From a checkpoint of a small transformer trained on Wikipedia.
Size: 16 layers, width 320, 10 heads of 32, MLP 832 SwiGLU, vocabulary 2602, 21.1M parameters.
MLP neurons of a small language model. Each row is named by its layer, matrix (gate and up: input weights; down: output weights) and neuron, and shows model dimensions 0-127. Each number is 128 + 32 x the weight over its row's rms, rounded and kept within 0 to 255. A neuron's up and down rows have the sign that makes its largest values positive.
After each neuron's rows, "fires on" lists the tokens most often at its 100 highest values on Wikipedia text that the model never trained on.

L5.gate609 [152  90 105 152 132 141 105 113 174 161  61 106 125 141 107 102 112 137 135 147 153 176 119  66 146 128 137 130 105 137  83 172 158 123  95 162  92  96 161 158 107 109 103 149 137 108 107 128 144 122 126 154 198 118  95 135  94 149  96  76 127  55 138 113 151 110 154 133 158 104 119  94 102 151 159  96 136 140  96 113 100 138 185 111 146 120  99 107 109 130 145 157 121 155 202 133 111  99 150 177 142 168 111 141 147 111  85 101 162  75 150 109  95 172 120 152 179 153 137 166 137 137  99  96  71 132 135 139]
L5.up609 [152 160 111 114 148 129  86  99 170  97 136 106 104 151 119 120 109 127 158 215 106 104 139 174 130  64 133 127 123 111  75  91  85 139 120 116 127 105  99 123 157 184 188 163  99 129 163 177 164 143 151 147 152 129 132  91  74 102 123 147 139 139 148 149  67 158 104 120 136 172 111 139 117 123 130 152 159  76 150  97 110 133 192  93 113  98 139 133 137 131 125 122 126  83 137  66 132  98  87 117 115  58 175  38 108 105  87 122 129  88 127  84  85 142  96 116 130 173 107 136 194 100 123 128 119 123 133 135]
L5.down609 [152 145 126 123 164 142 121 101  92 126 143 114  62 126 136 104 176 145 133 137 117 110 104 150 106 127 109 114 148 133 110 130  99 108 116 136 137 138 133 187 102 151 100 155 160 146 144 117 166 138 156  16 138 186 161 119 111 119 107 139 115 146 143 112  77  90 107 155 134 134 129 168  85 164 159 142 167  83 121 123 124  72 121 131 102  75  81 108 121 113 155  91 142 113 166  93 128 147 122  97 139 154  66  90 183 188  37 132 132 103 110  79 135 117 125 154 102  79  58 127 109 148 109 113  83 136 100 145]
fires on: "ul", "ut", "ric", "aus", " exp"

L5.gate157 [102 178 159 152 213 115 150 141 199 141 116 116 133 153 185 152 113 130 161 128 152 122 104  58  86 171  91 115 108 129 157  94 141 138  75 168 136 131 142 100 117 132 133 106 173 139 104 138 137 120 113 153 114 119 167 190 109 163 118 117 137 107 130 117  75 165 140 137 154 141 185 164 130 157 194  83 136 144  89 142  84 136 183 125 134  80 156  54 130 127 102 164 101  76 138 113  89 121  85 109 142  81 158 102 129 142 154 126 166 168 114 137 149 117  85 157 123 125  80 170 139 139 155 145  49 111 108 128]
L5.up157 [126 209 147 166  88  96 116  92 141 113 132 104 114  67 115 145 119 118 150  85 153 136 170  78 141 154  91 107  95 125 133 139 207  94 158  93 188 116 131  83  81 133 116  60 129 155 126 108  91 122 103 118 137 124 125 147 123 182  53 116 124 129 130 154  90 149 127 102 126 127 162 136 143 117  88  55  92 179  91 145 117 167 176  85 108  82 140 116 111 152 125 195 152 152  92 139  58  82 158 145  71 200 163 121 124  97 141 159 127 161  99  98 111 147  95 135 117 128  92 177 148 162 154 160  51  60  82  99]
L5.down157 [145  87 120  85 131 120  90 122  94 114  78 137 139 134 111  96 115 112 177  96 195 197 152 104 150 137 101 145 149  86 115 162 125 151 146  95 137  74 139 108 193 152 179 126 170 104 193 101 150 140 143   0 152 121 121  95  75 109  88 129  80 170 141 161 110 160 117 164 105 135 123 155 167 141 126 174 134 182 116  65 110 124 145  96  60 152  92 136 113 138  79 140 140 122 137 125 145  97 157 117 120 160 149 112  95 139  61  60 117 148 157 125 144 131 140 146 152 139  90 148 147 105  86 183 183 181 115  86]
fires on: "erg", "oc", "el", "os", "as", "am"

L12.gate435 [195 143  69 137 110 101 106  76 146 100  98 155 103  69 145 123 117 152  85 111 163 146 179 116  51 129 118  91 163 143 121  87 127  94 114 170 102  60 133 160 123 133 176 133 157 114 100 195 157 105 128 141  68 126 123 169 125 112  79 119 103  99  65 176 115 124 137 123 134  98 169 177 127 176 152 192  88 127 151 135  97  76 164 142 134 120  31 145 170 148  82 175 183 111 153 143 173 140 190 137 157  95 119 136 163 101 154  90 110 129 134 132 127 123 127 138 146 140 121 103 139 167 185 118 112 152  75 115]
L12.up435 [143 106 101 153 100  39 156 150 141 137 151 134 134  94 111 160 130 226 123 105 109 111 144  79  95 104 116 121 133 158 162 110 125 109  81 201 160  80 192 142 138 125 160 141 118 149  84 132 123  82  75 133 147  67 109 121 130 118 146 155 107 103  82 186 175 175 155  89 165 212 124 183 180 153 144 178 107  89 146 142  99 148 144 195 104 123 144 165  79 112 124 157 131 141 205  67 145 115 124 190 118 146  80 130  83 124 133  93 145 134 127  75  82 130 129 186 120 126 144 105  98 206 105 101 178 145 163 112]
L12.down435 [ 89 134 159  91 133 121 107 125  48 156 134 100 148 151 134 105 132 131 134  98 147  98 163 166 111  58 147 117  93 162 160 140 103  85 131 147 183 146 131 132  91  93 178  92 145  59  94 145 137 131 100   0 100  93  72  82 140  93 132 139 150 131 122 180 157 138 108 111  94 196 144 125 122 146  89 161 158 104 125 145  88 183 153 105 106 111 166 108 119 154 110  90 120  82 144 135 123 165 157 162 100 119  94 133 132 121 105 112 132 156 205 114 126 147 159 141 140  83  73 102 119 110 121 126 119  67 159 120]
fires on: "ial", "uman", "al", " of", "ural", "ual"

L10.gate537 [172 146  90 141 124 139  88  78 112  54 116 110  94  85 158 140 128 119 105 159 154 139 131 122 130 105 165  92 132 106 193 151 102  33 110 139 144 160 124 127  82 152 190 115 131  77 128 152  63 165 101 137 111 124  72 142 125 114 152 151  71 108  95 104 129 149 137 142 189  99 172 145 155  54  90 146 122  98 156 106 140 181 129 150  93 200  83 124 142 135 170 123 142 141 108 102 172 167 145 126 109  89  95 135 155 103  95 177 104 198 171 117 122 148 141 122 168 105 100  84  64 122 105 114 154 164 133 144]
L10.up537 [194 129 142 118  81  90 118  81 114 134  61 168  92  80 154 109 175 175  95  93 144 164 135 151  60 105 151 125 143 191 208 138 126  95 141 163 116 107 144 137 147 123 145 116 142 108 165 167 137  94 131 121 106 128 154  88 142 124 103 142  87  73 151 157 149 145 131  72 162 141  44 140 107 121 134 124 164 137 116 127  92 151 196 137 224 179 120 134 132 145  81 130 135 139 144 124 165 139 179 178 128 106  86  85 141 122  89 144 156 139 140 138 169 123 139 107 157 136 129 145  75 133 112  86 116 126 147 136]
L10.down537 [125  95 133  98 128 100  95  70 125 134 135 102 119 142 146  74 137  99  92 152 149 186  87 189 116 132 157  96 125 113 142  91 114  80 119 118 153 167 156 175 119  57 139  95 124  77 168 108 113 105 147   0  66  99 157 104 119 174 115 159 133 116 151  74 184 106 129 137 160 146  97 156 186 100  89 129 132 147  83 127 125  90 146 153 129 127  86 156 153 133 140 162 113 126 140 154 162 110  95 165 126 119 173 131 201 129 131 166 130  84 169 108 144  75 180 104 151 107  82 125 103 122 134 129 157  93 150 116]
fires on: "al", "ial", "ism", "ice", " on"

L6.gate777 [115 178 172 133 114  88 102 113 139 111 176 140 156 103 170  70 117 125  66 156 127 128 162 173  52 133 152  97  92 125  97 114 108 138 174 107  92 109 105 134  99  97 143  99 101 105  86 124 119 138 150 149 141  93 167  93  77  97  30  90  84 100 108 151 116 134  89  86 162  87 101 101 109  86 241 113 113 151 101 201  91 113 108  99 138 122 115 149 151 184 120 130 111 118 109 104 103  78 126 155 100 158 156 142 130  98 159 105 137 116  78 133 150  90 131 115 126 185 143 163  85 145 144 117 122 151 165  69]
L6.up777 [184 125 156 167 143  92 134 176 187 123 109 142 125  69 126 152 116 139 178 140 115 161 124 186  84 125 174 120 180 122 134 104 145  91 109 138 203 167 161 150 127 178 144 155 160 140 123 135 114  68 116 131 137 160  81 221  77 131 151 137 107 124 114 125 162 196 138 142 114 110 168  72 116 159 150 139 147   0 125 126 179  90 129 132  56 149 125  96 115  91 117 102 119 157  87 116 131 141 104 147 166 151 147 120 145 114  65  95 102 126 111  88 133 146 113  67 167 145 157 110  40 130 142 143  92 175 191 153]
L6.down777 [106 123 156 125  70 112 104 138 196 129 109 168  74  70 117 122  94  73  93 131 172 172 109 129 123  66  85 153 108 148 171 114 104 133  90 118 122  98 142 119 130  88 171 101 151 141 119 134 139  71 153 163 116 155  63 167  97 153 120 120  99 103 151 130 148  97 197 159 115  88 177  99 178 113 173  95 141 125 122 170 136 105 102 131  58 134 167 111 130 120 149 110 157  97  98  98  94  99 111 122 163 134 121 112 163 124 146  83  88 118 101 122 148 107  94 137  89 174 180 172 114 171 164 121  97 146 141  99]
fires on: "em", " Mor", " Mer", " Mil", "or", "uf"

L9.gate158 [181 150 128 103 123 102 136 168 126 113 110 123 178  70 142 134 206 163 149 128 167  66 107 208 100 102 138 112 111 155  96  77 152 149 146 132 188 135 183 100 110  88 118 132 123 141 112 158 136  87 100 154 131 146  96 196 142 142 165 103 179 137 122 149 169 182  90 127 170 112 127 113 110 124 108 131 154 108 166  68 175 104 146 126  46 116  83 193 104 121  91 170 131 122 165 133 161 172 177  86 121  76 168 131 117 120 112 132  98 103 169 152 123 154 146 128 156 108 165 177 142 146  92 140  73 197 208  54]
L9.up158 [118 167 108  89 140 141 139  77  74 142 122 154 173 139  82 130  83 145 149 114 132  84 122 110 142 122 141 111 143 125 163 136 162 149 166 117 145 159 185 135 136 141  90 122 159 134 134 126 156  93 116 154 153 134 131 101 134 120 126 101 109 112 113  97 120  82 125  90 127 134  77  51 141 103 127 102 125 166 152  77 207  75 112  78 114 109 140 157 136  93 142 155 163 131 145 105 191 170 128  85 131 126 114 132 132 105 105 123 135 185 160 135  96  93 139  79  75 139  92 158  90 126 179  78 163 146 101 126]
L9.down158 [114 120 116 184  28 167 167 150 123 115 154 126 122 146 138 138 202 130 146 100 141 134  80 101 120 151 100 118  94 136 141  82 137 112 130 113 159 138 162 108 109 157 159 172 108 146 130 134 126  92 153   0  78 118 110 125 116 163 141 166 135 150 100 170 119 152 120 168 124 167  63 154 150  97 108 148 129  93 153 128 146  93 104 178 104  76 143 155 122 121  90 186 129 121 124 119 143 110 136 156 142 130 142 174  83 144 115 108 165 140 124 154 179 136 134 177 110  95 164 136  49 136 151 127 104 131 188 150]
fires on: "as", "a", "e", "y", "ia", "io"

L11.gate271 [171 129 142 138  60 150  96 128 136 151 149 105 101 129  79 156 175 166 138  52 142 118  70 131  92 142 113 111  98 179  86  74 109 159 133  99 179 143 141 118  90 159  86 147 118 149 152 147 171 125 131 111 155 130 124 159 134 187 105 116 169 125 121 158 104  77  59 130 133  87  66  97 156 112 126  77 133 113 183 112 150 126 110  93 107 123  75 208 112  91 135 180 119 100 126 163 174 158  99 126  91 112 135 139 129 143 142 114 132 133 117 167 124 127 151 179  71 137 112 115 100 211 121 172  75 145  86 105]
L11.up271 [157 171  73  97  82 184 150  74 124 146 124 138 183 161 146 124 141 151  95 142  87  98 112 114 118 140 137  91 141  94 138 103  58 159 132 116 197 163 163 160 148 144  95 161 127  94 129 107 154  54 127 113 208 170 122 138 148 169 188 125 115  90 136 100 109 116 165 112  98  96 140 101  89 110 110 125 114 150 170  98 213 142 114 143 148 124 103 138 102  72 111 120 142 123 109 124 170 148 143 140 102 205 140  90 137 145 118 117 159 150  95 152  73  87 154 122 111 153  96 149 103 123 185 112 154 118 127 112]
L11.down271 [130 105 152 123 124 153 104 140 119 146 144 137  67 125 114  78 144 127 105 175 139 119  74  95 126 129 154 165  78 175 118  94 136 119 176  93 136  89 202 197  78 120 104 157  98 103 150 124 140 152 124  65 128 124  87 136  66 148  92 115 167 168 169 165 156 108 106 142 168 173 142 128 168 141  88 129 130  93 167  32 164 109 137 137 199 110 163 163 113  79 131 153 148  66 141 133 118 154 148  97 109 147  80 178  56 140 145 104 109 120 144  93 133 105 148 140 160 112  49 125 104 131 142 123 127 119 138 100]
fires on: "an", "a", "ia", "ico", "ar", "as"

L11.gate387 [139 103 153 197 153 186  55 130 136  80 125 147 112 120 109 164 157 149 186 136 129  97 173 117  94 153 141  85 127  76 195 153 111 134 136  57 119 176 110 184  78 113 218 114 148 150 135  72  92 108 153 117 169  56 154 107 161 153 116 124 174 124 117 169 146 170 159 122 158  99 149 116 115 142 172 101 135 145 131 144 143 121 157  96 132 136  91  88 167 153 155 149 158 154 123 148  96 160  98 129 131 141 139 141 116 125 135 145 148 154  64 116 142 158 148 101 134  83 173 157 102  65 112 190 132 152 188 102]
L11.up387 [164 112  66 144 164 120 134 151 146 159 138  77 138  83 207 104  60 131 172 135 116 101 111 145 165 142 166  81 134 144 144 115 110 138 121  88  55 154 109 132  79 132 180  97  65 163  92  92  93  97 111 118 151 104 153 143  99  88 116 136 104 149 164 125  89 112 164 148 122 113 150 169 128 120 140 108 143 145 126 117 173 135 119  99  91 130 116 121  84 179 110  81 165 132 131 167  63 116 129  65  79 160 145 183 161  92 115 143 106  97 100 124 172 155 129 114 145 189 136 152 138 173  71 168 121 169 160 114]
L11.down387 [190 135 132 134 175 116 113 141 193 211 111 111 121  65 187  77 149 103 142 123 171 115 126 120 154  77 122 115 182  89 174 130 157 128 116 165  63 107 106 131 138 116 125 120  80  69 103  88  94 165  70   0 138 113  56 123 132  82 116 126 116  86 148  92 161 172 148 102 101 123 142 124 160  98 150 178 171 143  94 154 175  65 110 137 129 137 113 105 151  89 127  95 155 135 168 159 161 100 143 114 143 118  99 106 123 185 125  98 113 123  77 133 138 113 133  87 137 164 103 128 116 123  96  99  38 108 144 135]
fires on: "',", "y", "c", " mi", "ile", "g"

L9.gate455 [158 155  93 127 108 152  72 118 112 166 140 103 189 127  67  39 157 103 133 150 107 152 138 147 137 109 164 114 209 145  87 102  78 123 151 105  85 134 116 169 106  53 135  78  80 126 116  91 121 111 165 112 174 100 137  90 140 107  56 117 128 134 161 151  96 117 112 133 107 143 124 103  74  89 128 110 177 117 175 128 129 103 152 107 111 138 126 128  95 172 115 126  86 117 137 144 189  58 146 146 144  74 126 111 108  54 141 107  88 109 155  77 131 115  86  97 103 172 145  87 113 122 134 163 116 145  91 155]
L9.up455 [109 132  89 139 123 105 110 147  95 101 127  86 169  79 139 103  90  88 105 151 124 107 164 160 128 154 101 137 193  95 148 171 152 149 119 127  92 123 137 144 163 144 112 143 131 111 118 135  79 154 164 103 124 136 178 131 112  94 125 116 142  87 115 117  57 190 172 137  80 137 144 154 131 157 162  99 176 154 112 168  62 176 206 134  68 108 110 108 151 159 114  98 133 115 128 190 142 109 137 165 124 147  92  98 195 104 163 173  94 117 105 158 114  76 154  49 123 128 225 161 131 106 131 178 111 134  89 116]
L9.down455 [ 92 109 159 142 129 106 116 145 143  91 138 107 129 138 168 124  61 102 129 135  97 112 117 128  81  87 164 143 169 113 146 121 179 116 123 160 134 147 109  91 153 133 113  90 165 155 116 104 135 168 149 145 157  99 143 123 134  97 119 126 113 107 123  46 146 122 164 169  84 124 173 128 161 156 125 152 166  81  97 167 142 128 132 118  93 109 122  84 122 208 118 199 111 122 160  84 159 180 117 180 127 140 157 163 139 150 176 146 126  81  78 132 117 125 160 119  97  82 161 141 113 156 101 181  73 130 153 148]
fires on: " com", "us", "er", " Com", " Ser", " Mer"

L12.gate785 [151 185 110  54  84 127 135 114 119 153 122 167 187 151 134 140 145  87 109 143 150 176 198 141 100  85 164  95 123 107 108 131  85 155 138 103 158 153 135 165  95 113 151 105 140 104 113 132 105  92  98 143 148 123 159 117 124 101 125 156 154  92  88  77 118 161 110  77  96 126 187 156 128  99 117 167 139  95 160 203 158 151 157 100 143 179 157 134 165 157 180 127 162  49 119 115 103 118 179 156  69 145 141 129 147  81  87 130 136 149 121 109 104 127 138 164 184 229 117 112 184 146 118 137 125 204 127 126]
L12.up785 [192 106 127 144 155 137 104  79  94 182  91  89 142 138 177 180 152 179 116 131 194 120 110 133 113 179 143 129  95 156 144  84 106 105 112  87 154 150 106  89  90  65 104 143 144 109  85 147 150 113 190 137 148 148  81 204 141 185 109 101 173 101 119 125 165 101 193 122  65 108 213 130 118 162 154 118  97 101  91 145 151 105 121 131 136 147  61 164 136 116 123 150 134  67 118 134 142 127 118 104 174 111 137 156 179 190 150  97 151 115 178  73  86 145  98  99  76  81 128  78 116 122 154 116 109 138 118 135]
L12.down785 [125 142  98 163 151 144 124 108 124 152 166 109 123 122 156 176 114 144 142 146  70 139 124 154  96 134 107 181  82  83  97  85 180 143  70 119 119 124 117 157 129 112 126 103 189 178 143 104 106 163 176 167 137 145 108 146 113 152 110 100 155 153 109 162 201 135  69  96  83 111 191  97 124 137 204 132 168 148 165 148 178 134 131 165 150 115 109 112 168 169 101  70  87  99 153 117 166  99 135 141 182 161 163 123 120 191 135  91 120 145 110 119  91 148 163 182 158  92 151 164 167 126 129 186 107 173  63 166]
fires on: " El", " La", "os", "d", "p"

L6.gate498 [125 136  90 144 166  68  85 106 145 105 113 129 119 127 146 119 145 159  95 115 104 139 165 123  53 123  64  85 145  92 110 195 114 108 103 194 159 103  99 141 103 126 137 117 107 118  95 164 125 165 151 133 110  60 121 108 125 114 127 155 156 173  97 169 101 156 134 114 132  99  48  94 174 123 138 189 108  71 151 167  75 126 158 132 131  73  53 105 115 102 155  94 131 157 125 146 166 131 106 136 176 126 110 116 139 148  88 102 125 180 125  93 147 155 184 134 147 142  87 112 192 156  93 157 204 121 169 107]
L6.up498 [133 142 123 122 112  61  96 118 142 113 111 191 144 148 168 112 172 138  33  94 107  56 159 159  70  91  98 182 163  64 133 185 146  88 137 121 199  76 101 158 111 106 149  93 105 147 150 130 155  97  97 110 129 131 158 118 147  49 126 145 164  97 117 143 139 110  96 109 167 121  85  74 172 153 113 204 125  59 110 165 177 125 209 127 144 104  88 142  97 179 128 148 116 159 130 102 165  98 172 152 173 121  93 102 147 140 115 127 158 117 112 128 148 139 162 168 156 155 188 108 135 120  94 125 172 121 137 159]
L6.down498 [123 149  94  95 158 108 117 149  82 130 117 148 105 162 118 188 138 110 174  91 131 139  88  96 112  85 187 159 179  77  90 135 106 108 125  79 105 103 143 112  95 121 125  68 185 115  78  47  96 151 162  76  92 144 112 123 165 115 128 105 118 102 132 167 160 160 137 124 108 141 140 145 147 146  66 112 169 110 147 130  86 179 173  91 128 159  90 120  88  99 142 120  94 121 184 119 178 162 164 135 102 136 111 129 158 145 142 104  92 157 168  84 127  52 146 128 143 127 139 153  72 113  90 154 146 156 131 100]
fires on: "ess", "al", "ial", "ilitary", "ural", "el"

L7.gate754 [143 217 161 190 168 115  92  93 147  75  97 112  83  87 112  81 155 114  91 141 106 142 162 148 114 178  76  77 132 118 103 133 139 143 116 119 104 157 119 104 108  82 179 100 138 160  89  57 139 127 115 152 162 122 152  46 108 175 150  35 149 152 142 128 153 161 150 118  93 135 188 123 172 110 128  72 126 121 177 159 109 129 165 113 153  85 138  96  85  88 146 131 125 135  76  74 123 106 116 185 113  82  90  95 188  92 115 118 132  85 106 148 173 104 109 111 180 170 138  94 156  94 154 103  91 185 185 145]
L7.up754 [135 134 129 152 108 136  96 122 150  76 113  86  71 123 128 103 155  76 116 141 147 169 181 116 149 107 146 124 154 135 210 103 123 136 147 126 123 114 135 193 131 147 104 120 160 150 125 105 122 123 153 118 103 173 123 123 132  98 142 171 127 126 101 154 165 165 124 144 128 105 162 121  61 157 115 135 119 123 117 108 181 160 128 116 205 126 112 136 118 154  74  80  61 148 169 173 120 117 167 113 120 106 133 128  97 147 145 143 151 177  88 130  74 117 117 123 163 125 132 114 131 108  88  95 115 136 173 153]
L7.down754 [166 122 127 106 129 110 129 134 158 190  98 106  63  97  84  66  97 119  89 137 136 110 142 116 112  79 165 137 113 133 183 118 205 140 112 146 113 137  78 172 169 116 168  90 145 162  87 102 109 106  87  68 201 105 188  91 122  80 155 150 125 164 123 145 182 174 145 164  61 105 157 124 102 109 134 129 160 132 134 132 176 112 100  98 190  78 151 140 144  96 129  94 143 106  77  99 109  44  95 125  84 149 176 160  99  90 175 169 144 177 111 184 128 133 105 136 115  92 130 134 112 103  98 135  59 143 134 120]
fires on: "is", "g", "c", "r", "ur", " Hol"

L5.gate359 [143 142 133 109 196 126 142 124 142 141 171  99 130 109 130 104 129 104 132 124 107 141 157  85 119 167 111  89 115 129  99  77  79 101 153 135  87 173 124 162 105 151  86 112  68 154 148  96 139 143 165 101 121  94 131 136 147 115 145 177 141 127 111 149  69 123 139 129 105 142 152 103 115 113 108 169 133 109 171 154 140  76 153 129 187  37 165 113 145  99 122 102 108  26 139 141 173  97 100  93 201 136 148  80 133 106 163 128 134 132 144 117 142 135 112 112  79  99 156  96 121 142 133 189 108 105 112 124]
L5.up359 [124 133 141  90 124 101 117 128 126 174 136 130 138  83 134 126 124 135  76 105 102 130 147 104 145 112 156 137 103 114 135 118  74  92 154 128  91 161 119 157 114 145 130 165 112 164 173 112 140 118 101  98 147 155 131 185 129 121 140 126 120  62  98  87  83  89 140 123 113 130 178 129  94 146 129 141 140  91 139 119 140 105 194 124 204  41 177 115 145 139 120 110 114  88 139 150 179 115 175 136 194 148 102  65 147 130 162 152 130  89 152 128 137  74  92 105  91 117 155 147  76 178 112 148  80 140  99 161]
L5.down359 [125 146 117 150 132 117 167 164 106 106 123 107 128  83  98  98 137 107 120 136 121 139 101 124 143 107 135 144 129 110 102  95 130  84 126 105  89 144 150 138 116 115 163 169 128 152 117 111 114 121  95   0 117 130 114  88 162  68 113 106 146 118 124  87 117 135 130 139 142 121 189 101 110 146 113 137 119 109 137 122  96 138 162 168 117 104 113 131  98 136 116 150 109 158 168 144 122 117 105 118 193 137 149 109 137 170 125 103 135  90 137 174 121 117 138 116 124 133 166 130 143 134 114 167 142 146 132 108]
fires on: " com", " im", " Com", " Em", " ar", " Dem"

L9.gate348 [163 131 109 167 160  85 120 163 118 115 135 138 141  94 168 158  87  96  77 129 161 121 144 155 107 105 130 129 129 142  93  92 128 128 143 185 155 255 155  90 162 125 122 171 107 123  86 176 142 152 100 132  87 133 152 184 159  92 141 113 106 132 146 124 159  66 160 110 183  84 149 134 157 151 163  99 130  89 142  60 162 133  84 144 100 117 113 150 169 146 130 123 144 188  40 114 131 163 124 142 172 108 152  99 129 138 150 101  61 108 150 127 204 151 183 101  96  98 147 137 111 153 130  80 129 137  47 153]
L9.up348 [167 116 148 124 165 113 116 149 134 146 149 164 166  75 104 171 138 138 127  91 127 146 154 129 125 114 119 131  73 115  99 126  75 124 117  86 172 119 168 145 160 137 136 150 151 160 140  16 134 178 143 133 125  59 166  70 107  98  92 118 137 175  45 115  80 123 130 124 158 152 118  94 149  67  76  47 175  91 117 113 141 187 187 115 162 109 155 151 126 113 125 134 142  62 128  98 131 139 159 172 116 149 162 101 137 134 138 158  95 182 138 120  61  93 131 150  30 134 105 114 167 172 154 105 142  76 155 128]
L9.down348 [176 135 124 116  90 134 127 144 128 139  82 148 141 130 129 114 155 154 130 170 136 116 124 106 166 108 153 160 176 108 144 143 132 127 101  90 143 196 123 153 106 110 135 137 123 149 102 155 166 124 156 193 158 155 173 114 133 137 124 168 127 120 123 155 144 101 155 107 132 102 180 108 199 163 136  94 165 132 130  87  73 142 185 126 111 179 100 147 116 100  60  89 109 121  93 162  92 136  68 116 127 150 118 121 107 137 124 113 142 103 146 153 124 169 155 206  65 144 126 223 102 171  80 104 114 183  61  58]
fires on: " Record", " record", " event", " ret", " rest", " term"

L13.gate529 [ 88 136 100  81 105 101 142 122 135 149 139 106  76  91 143 110 117 135  91 152 149 125 126  61 122  70 175  78 130 142 173 111 118 173 134 133 166 114  80 182  92 146 154 162 111 129 129 111  76 181  48 113 104 113 125  78 110 134 107 128 150 120 121 150 131 107 120 130 158  80  95 102 130 108 155 125  74 171 110 134 160 149 107 149 129 146 106 134  93  66 158 103 163 120 169 179 153 172 108  75 150  97 151 112 155 157 141 108 154 138  49 138 129 135 146 165 138 197 155  98 164  88 176 169 103 127  90 115]
L13.up529 [135 123 134 190 136 159 141 128 127  39 105  88  93 102 140 148 125 142  95 149 225 118 113 116 102 124 143 135 181 142 156  85 105  89  75 109 145 119 140 137 151 118 104 142 111  89  88 105 103 144 161 107  90  41 122 152 143 111 134 145 157 156 178 192 150 128 138  92  97  99 120 105 128 170 168 168 199 131 107 118 131 170 114 232 116  97 128 154 101 136  82 150 131 147 121  74  88 173 147  84 155 166 100 148  91 158 142 103 155 157 164 166  93 162 177  79 135  95 156 163  74 130 163 113 159 142  56 110]
L13.down529 [155 134 102  79 114 116 119 118  95  73 164 112 124 167 157 116 136 190  66 133 177  84 111 145 127 110 128 103 104 139 165 223 120 118 148 143 183 121 192 162 103 171 101 172 167 150  90 109 110 102 156 114 112 115 114  68  93  61 132 185 158 143 127 140 134 147 100 142 122 121 155  88  93 163 147 136 112 189  78 171 123 140 142 154 111 153 122 143  82 104 147 133  99  99 173 144  90 186 129 152 149 152  89  90 126 155 135 124 147  95 110 181 151 112 119 132 148 122 130 166 106 149 151 144 117 129  94 113]
fires on: " D", " R", " Re", " d", "D", " Reg"

L5.gate352 [175 157 143 147 127 128  65 136 107 121 131 112 147 149 116  86 144 150 100 145 135 116 152 135  62 165 121  83  78 159 113 110 168  88  83  85 184 100 130 133 118 101 127  89 106 160  87 100 165 150 133 118 176 148 117 109 128 115  96 170 120 118 148 138  90  99  53 112 117 122 137 106  51 126 214 107 119 116 104 137 131 136 123 115  88 137  93 121  92 177 129 106 127 134 137 152 152 156 139 100 152  90  89 131 128  59 182 109 116  84 144 162 143 141 116  95 143 123 160 142 118 109 140  85  55 127 183 136]
L5.up352 [133 187 135 218 109 106  75 142 141 132 146 114 152 141 129 118 110 169  94 106 135 162 147 103 130 135 156  88  54 150 157 120 160 110 119 105 136  94 113 145  87  84 116 112 151 138  95 146 155 163 108 108 135 184 146 111 168 115 107 175  99 122 139  95 117 143  95 136 121 146 181  50  91 125 197  88 125  96 137 126 120 113  98 113 127 109  82 112  78 154 131 118 141 176 148 139 130 112 151 104 125 152 100 148 170  77 128 135 113  73 120 171 166 175 127  89 135 115 141 149 130  75 166  76  73 169 151 113]
L5.down352 [133 126 177 191 129  73  77 148 129 134 142 120 141 122 115 126 133 116 118 130 120 123 110 127 103 151 141 142  64 111 134  59 133 118  99 111 164 125 143 113 124 106 150 121 130 122 128 153 129 137 105   0 150 139 156 124 117 107 141 167 123 152 144  94 103  81 129 116 118 126 160 118 104 120 206  72 136  58 112 127 121 141 143 147 125 137 135  97  86 141 113 118 114 149 135 187  96 153 184 123 125 116 139 140 136 108 147  71 132 161 108 170 116 138 143 104  95 107 183 103  98 127 119  75  64 158 136 120]
fires on: " Mc", " Mor", " Thom", " Mil", "il", " Mont"

L3.gate329 [104 149 128 141  50 101 142 141 116  63 128 168 104 187  86 157  85 148 135 117  92 129 136 133 168 124 151 111 134  97 130  95 106 143 150 103  82  69 163 122 140 161 134  74  90 171  67 139  62  90 137 129 121 134 132  65 135 113 123 191  26 125 106 135 183 147 107  94 153  62 193 122 145  73 215 108 120 169 158 149  96 124  79 160 128 114 191 174 155 118  96 144 130 116 195 124  82 112 140 143 166 130 151 167 148 174 111 109 158 115  85 173  61 120 124 124 152 130 116 157  97 167 146 107 122  68 116 127]
L3.up329 [148 148 108 132 109 147  89  84 131 105 149  99  93 134  56 144 125 174  89 127 107 144 136 161 149 107 150 113 134 153 157 140 101 138 124 124  87  99 138  90 133 128 135  99  81  73  70 147 106 173 116  91 133 150 115 107  98 178 125 163  57  79 128 169 175 138 145 122 128  88 138 129 121  60 149 127  89 142 146 137  98 138  97  87 117 140 208 126 165 135  91 215 120  82 172 112  71 107 174 113  96 121 144 163 151 152 121 159 112 124 153 117 145 128 126 103 101 150 109 156 163 130  59  90  86  79 156 148]
L3.down329 [157 112 138  80 126 111  80 151  80 105 154 135  90 130  87 164 178 118 119 135 133 134 134 161 108  96 146 102 101 156 111 142  93 155  99  98 152 161 131 111  88 106 146 144 177  88 134 116 131 150 158   0  93  77 100 145 109 112  56 133 141 154 110 145  92  90 130 134 169 107 149  84 146 101 150 156 115  88 145 132 150 128 133 111 137 119 134 148  81 143 127 126 124 175  75 163 182  81 152  81 141 179 136 111  91  69 107  72 130  97  76 133 179  79 124 163 147 134 148  78  99 135 130 184 154 139 139 169]
fires on: "ures", " Me", " aff", " invest", "ma", "hi"